Part of a small language model's weights.
Architecture: LayerNorm before each block, learned positions, no biases in attention or MLP, tied embeddings.
Training: a variant of Muon for these matrices, 209M tokens, 12775 steps.
MLP neurons of a small language model. Each row is named by its layer, matrix (up: input weights) and neuron, and shows model dimensions 0-159. Each number is 128 + 32 x the weight over its row's rms, rounded and kept within 0 to 255. Numbers have three digits each.
After each neuron's rows, "fires on" lists the tokens most often at its 100 highest values on Wikipedia text that the model never trained on.

L8.up193:113157121064164186134121101117114150120175132134113101081093114105142128098102141078113176120116138119136163127178130144083184155064079133080125178100083140132161118176204113119184160105171147114105081106243121145087085101139162027142125110159071157055106109103150100170116130146077125179094112161191098164139120127148150108111144144173127154109104134149133101161128123092088136165154121165108098094126074089097152136109117152117153170132109091140144151107123120119185149141126139
fires on: "18", "15", "ever", "air", "16", "em"

L9.up91:146072091101143162151145137166173131160179125120120183089113144188133127126143129122169126053106136127090069111066147128147146133104127138128112147151119133123158195133173077149088190149068102137176152067089120139096140131104182134113020152087073074116126095097126146175115129110202096173083158150136145087086130109120123083180143172079134094170094107134160133098106178137158130102164111115118149142116099128154103149144190176116091127133143156173176122065128139140143104124122153
fires on: "| ", "P", "sp", ", ", "ver"

L3.up73:136131144152149119146135110201114101170157100065162141114114100160102156033105130136163131130127183186133064103110095165161131129115171183090105148153103083142122185100153049157064100091089129188114107115118102208123122118160101145101094131092125117148137170155168106138144098148123174075112147118119089076066144140077146117179117171100127115157100094155139121109140137157074134151113122159121199133156173133173118204106105104106138155155155122106147106086140127134162062105120103
fires on: "il", "Sen", "P"

L3.up299:182098088051136117163156125120131151147099101132110081044157115060115159115183084088140058111169112167145167068100100148173095081120172118183173122117106153158096098122107130157090149181129104151158146161174092166145137143078194074125090132107133171151113150114190180084134119152117096175134169133159174124152119111126146099151162149112143116080131199131075108135139095094112162169088145093150133120084121113131172148164162108132178107121114108129126111083149141105155106095076159
fires on: "O", "For"

L3.up139:160140162163102100113097130128162140164138127079120140134139145115097116121056132157072137133149121102111091133147140088084065107144170103142101134081089070140169144087095077125119110112106107115169042127131106114153112098170147153174117138108113112106127098145171114179079177127150167163165113167181187133147185122125115175121116169140156101209137146067106128082145113159143107053102181118114099070135097150094166089110142081161101085123200102158140129152126147154100152155195185
fires on: "\n  ", "; ", ") ", "oc"

L5.up312:147114135125133072134145171118145132123094104137137130119129159087120128111083188083149104158160165117135115071153141167131157145155203147162093105071181127195128113065106108127177125133093140121166118102127120123118119082155147078110131153138166080085110148125185138147123090169145090152130123096051133156146114106214117220095149155046095100110075093150142075104095153152165112141118133161089095146101139159128128050103128113132093174112166163140143067154078133154164111163161152
fires on: "B", "eb", "offic", "b", "ach", "W "

L3.up167:139137102047089096133112145100055118127139113117156125183177117160155114099099104145117230082130092130039139125130108091129120160045143047085166068108155138115115164148083118092138168120121141090160109155166077106130151144158159117204141167146126141189128164136138139140134179105096144198098091212142161127130129144135108126156100176123154132153115146137151126130106152102144094140083150111130104071175090113086100133120069138109104139125118114134126105138129168076163149106113167
fires on: "oc", "\n  ", "not", "foot", "br"

L4.up278:128122168163143137122149084174128122122144115158103101146113111105085126112102121102159105155064080140163143175121210119125146083095179098179068114140137100152126128161117096100174137132122194158154134209113137167104122166145117113117153129140100165121163121150129064101095153087129141167115148117086151094173092141122176129081146088151130120145136171128090170070112078119207118063152049085100117123077111129117100124131114107184078091185091166112119126080163143130103115124179207
fires on: "de ", "e ", "es", "é", "qu", "' "

L9.up183:143107081167118161110168124163130088125138106152133127144224129138130060092151092134091106103120111159185108090147116148097161128165103079116111073082119115161115109188153085152147127110146146101130118160124160089116126129078090131136122132126152102125148129145112160147155073108123107141090165189128158116118140141160109175110138176120116153205101128118129137134097151093130058163126089150163139135137233150050153070131176140068150107186158116134060102131148193139060150073141098
fires on: "r", "re", "on", "n", "m", "ass"

L4.up64:107146077156147161191120117119075079127120145101121097115140097188176138153168041132090142132126080159173117154144153093069137104042119137139093117114099140105182150160118161172131138193081095116043181148091112125118161112106138166166102082127178141138142164094096061155114126106117146145154160160123139101166115107140135093150123117129131101134125077114125146155103194158191119153127130133184182126139073134134075150129122103122174112105179154104116117117091156099167054166089107
fires on: "sh", "Sh"

L9.up94:087064141079168105134154054131140113086052117086147166125139152141107072054172122126152113114160134148093134139132099115126165153096135092143097098166096116197112133117083140140125143192131155181120147179095127083123100153137075145114094153126138086118162157160092090106103121121160201094112096138129123140155119096007159118198077153149140123137113098138134172145119145135125126155182154203109104112127097147094082123191140140122139163163167124110144089148108084132190140106140123
fires on: "activ", "erg", "did", "pl", "re", "v"

L4.up235:157161095162121091183166142151135159106080134108117165143099109127080146135157130100155152149153097132106111119143097151119102063133114138135107204148177089104111089125080142075164140152107168134140194082143065094151116157095092105139111088147144165101146122115108114136096090171115084145141156094145128160162156090168168247205105175138159108138079161126081165165136112148138116114123101086113076104145041127119138174163179079175102123147168120116099071111127150143125082117137124
fires on: "L", "rec", "co", "September ", "Rec", "April "

L9.up276:108113203091157140134121089161093087152093102113112049096126114129102092130122105151084107136164119120069160099109153091153132067072088133136083149117113141112141138102123145175167118154129155097108099138122160194150119139107145111168161170145150125161127143164173138100148167144133121096103106128136127132117133116160166150191173090118184120120183153107096070149233077163149133194186158103107139139085087110137113150147125084159060126135074113142127055143153178152104112059153160
fires on: "g", "for", "ic", "For", "our", "u"

L9.up85:166163254178060110121136072140134110129183122113088086137116139188135162114180187145127077096123159126144146115189125136112130161141098169084096097100136068122111098063137130179153135045070119120172166117128072118091100178141177110163093114136041142168097110089124129141162063120122112113148120102137155123166137109115126147141173124105167110117142137188128118108156138042078135149114123108147134118130116178136135114142163137081151123138107110131102127129149151104109141164119171
fires on: "al", "vi", "ch", ", ", "z"

L4.up43:049097131165097087107140146152105104103118142130174084092117101158084129167155109200141130164113148140136096138101129110177114172171141120140142185169119117152154163123109119111088126149134069095140206167069075170115098130136079110107117070119194155155162152151108138145084123150141108121116201132080095146127117113157130069123146164093153175147094107159172125116136110123155140158201112176084150050133118128144047077132135117128137056159152119064113162156132136083134158138099106
fires on: "D", "R", "est", "str", "st"

L10.up75:127205134130092088139064063094089147133093136134126116167162136134135126114164076125192083189072128123152146151135138132161146113104122116167111153095108068117184146148178047113149149140139108147101107137141103127086134112206067124137150096081142125135087120117080097105165168055107104194145134147135127122117161140125156173116130205156152083056122158109148086180093171162159124095103118151129128177131139102121127178139083095094132127091179128124156086150144167173103141140086096
fires on: "Z", "Or", "al", "ur", "Al"

L4.up293:117114138056147177149160126152148097105196127112040111141107098132176123143064080134192107098098176133149129114136118153132109165115141182101104155146100079161157129109129097145121140159125108165135108190095140069128097092172094148129102141155139112156189151150156086124182138117128143092131135125108115160072150176081161141131146060100109145148111103191156149114109098163176117103070137140189143117170111189195144089127084175117168060119114146133137100064139111083110113136079110
fires on: "'", "j", "m", "’", "tr"

L4.up14:076104074111090158129086092100169183152109171118082177122144161172141129156168074109118135143114127112094130097162168150138083120137144097130168117046108116164160132055076112108096076125182152168095161110136107108188177151164143096127108079160124140066095141113133150120122160134163118088126113154096161119157139169174163174059101139106102126090149122073130085098137104122195191126092133146137175157136117181141157121134156171068153114147137155153104116175099093053137159133100130
fires on: "of", "ever", "though ", "where ", "such ", "when "

L3.up21:129129146132120153163110162127117135177120097118089097109147092103078121169128149100117158164139138133151166143172070192123098090106140141103116143108147085089160109140095128119144136169131139140119154156104169115144206171165116145161159093124197105111154048185117142054177029126160132111098117131107097158101162105146119068178217142122141181127115120079155142161069178118163161128148116108111177141113072109155108095133166172084102117078145087123140095129149154122115141103116053
fires on: "sit", "hel", "famil", "Val", "Sou"

L9.up47:116190147118117086182120105153195167151051146082129154160139157224125133159159114167167129120058151134101167069195096153128091164143131138162064138101087109098166107150129052118149125103167114153097123151091131126055147121158134090103136139123157122110110110114134112138139092088131179194137167142139117117153175092162125118129124130102140101104128107095107152158150159049125117162079136145122093096064091152102136167095088123126088132115134188125161139109057160155135154082132159
fires on: "for ", "Th", "et", "B", "th", "ag"

L9.up154:137142151180106082159186140100131092121144104124188114143178108071088118098126135134089170133172164134072103146150055122122138118094089173094077099162147193134103132084172135097170115059054164108134095101173171153129097086126100096177135063065131119131138193151158107089115149119149106120144098108100133119110138135129175140142069069158139108141150155113160149117177118151137194126133167116155189101141134105119122096149133113099071143137081164139137193177105130074140167137101149
fires on: "in", "s", "i", "as", "us", "e"

L3.up44:115106158126142094184137212136177091214106131075107097142115129145140089069117112103125167134078155132059139083156136141125163148077130123171128110132209232135110082132118121138095088116111134104165094144114124123143143161093166136060207133145147115126096135132114112130123129107120118153105126127077056107158138126182074156142144179113160129142080136094163108098078175113220092165155115132130070149108130139146139123131138095111094163081172097157160162123142096127124149142109126
fires on: "b", "B", "th"

L10.up86:161173181132145167127089116142113182112117090167129091030125107157091129083149070155094151133177142121084152176166150113181113109098174090170132136129089120110194150129131124113157085152121083100106125169118133106104175110156196092134162103099118139126143105082099164113121148036152124157165129152152130140101101103124156066087133131182192130096099076155141112129092127161127128138214131148139153117143154123167113140103130107105058103099129120093097180115176160159126125055103095
fires on: "as ", "Or", "ur", "ap", "or"

L3.up145:160129094151114096113106117057103116092089140120053094140142118103144122126178136091113109175073160197110144152111157125132104105165136122216179132108123089124128173131120166123171089135075153111132114085095143126154103177177142138119102152086166092098134122051059161118119097111108126138107158116147099160101121135115198164151172120166061127105161118112098182112157099097178111101078130126098185105187149115146163184105121139131150108221192121127093133108137119159133150075110137
fires on: "en", "el", "le", "Re"

L4.up309:145173116093125111120038115148139087087164117096148129117116171114130114143116066161113183090102126130092171133121125091157127149111147163154097135142193158189155172137174109100108159111108162141153172110163116139146101134100156103070103145098094085125090160144098104090119128208120090126069122163039092093130133129122135078143115100162111118157081137136154125110162124098135151059173134147104179128116133157152095098165171226143108176080157200123111181143107153105164098164106134
fires on: "g", "ug", "dep", "ti", "Rep", "sp"

L8.up38:147095130122093116149164145099081104201131125098157164109172110106158109155145142157106151140178145147088076123197105042135128100155184116127162148200089128088108086108118129155109128168132116055121116167148154118129105118139066045111060062120132161162126084117114155096189163136122200114138132171142109159163139077128126190161132191158082179141118156140142116179075160090099115106104187109120087177135123115104111097109126165115130097150133122140080109147136124083120107117151132
fires on: "li", "ri", "ack", "ron", "ound"

L3.up215:131111131215067137165119102095138035127133165137146106089090114167086176151131118135116133165116107124139153150127176111118135130030127108125169155126106115167145154176083188155117084110063195138080148113117071118136097118127112103096107098120137136133170132137208109112089110141114186132204113140099133173068118191132148136095089136129193106146162140114131116140056166123127122137101107102141149153160105072139117137142130139133165185098141117112105164106174094140163064156167116
fires on: "ball", "can", "Can", "emb", "sh", "ish"

L4.up248:154105137139137082120148149085155186103101161098123154089090115149103174137225142094129159110110143082109103125164126155138082129154135140164202165091155131134134124108190170074155139124129135117105161088135088079122131197151156102146131103155168131102168154120091120084138160094124052134123092139054062130058088110143185082151141132160196041096137085116120097134119116124120106142146157116077151123105132110134123175164117128127117122144157131113086085111162181165103150155202136
fires on: "L", "ul", "el"

L3.up316:147132213150165099096128090131144119139051125137089100091124137087123153149135122130135179141180103120048168109116096143128121121109149096161193107133144135128142133076133138134110149120130088064120093141165170090126069091150132060137111134206072190150119190159127148150121107088135121134124081104139109096106183140114172087133114071174099164177134059173158057126141129120122129103119113152131143138186095079182121099096127151151169177126170168087091177121139115125130109180152145
fires on: "ot", "un", "camp", ". ", "opul", "id"

L3.up251:189152140106100091115158102034104149146212096092097116218092027093154151139196129098113131193123137142102113114099207165134125149101131108112155148088124143150098203107105175100067108194083178162130107155191154146140147139100129132139121098148177173047109100108134180141108137175108143151142135134105138128116086095117108119098166147098134135078117152117111094158156070128153143156121105085100137117118115137163114142132170101138118118120106137143120117118105129073146135159123127
fires on: "ra", "la", "ely ", "born ", "- ", "establ"

L4.up79:095139112194123136097111159062145171112103110189130169120098091164146145134151164114136119127054170078159155087094114092134083081114126113167154118089125075132180084145148103164137162176116141138111175125137126088098141099114069102060214101123157159135174092170138125064103167124118169187173170136115090166150126192138099064088187073143088133140119155156135112093105161102155115122133122128122133111087159087153082178099160134158111141107106125108130091150121130184120138153142178
fires on: "their ", "es", "' ", "y", "s "

L10.up24:058152143106095174088142119135163144164071092119131142128105136094137126124167054107118062133149094158132133126182114140137100076147138126178117137145160044141132135174185148196112111105109126140149138153153130166150136141130160122150119061081128131176137194113147117080092149087166143134164132166098191078119164150148162149163121139144164111075123067173170138086056153109108115064086158157164130163131096071090095164152137112080166153090128148134131096122193112071133128110127116
fires on: "O", "ag", "el"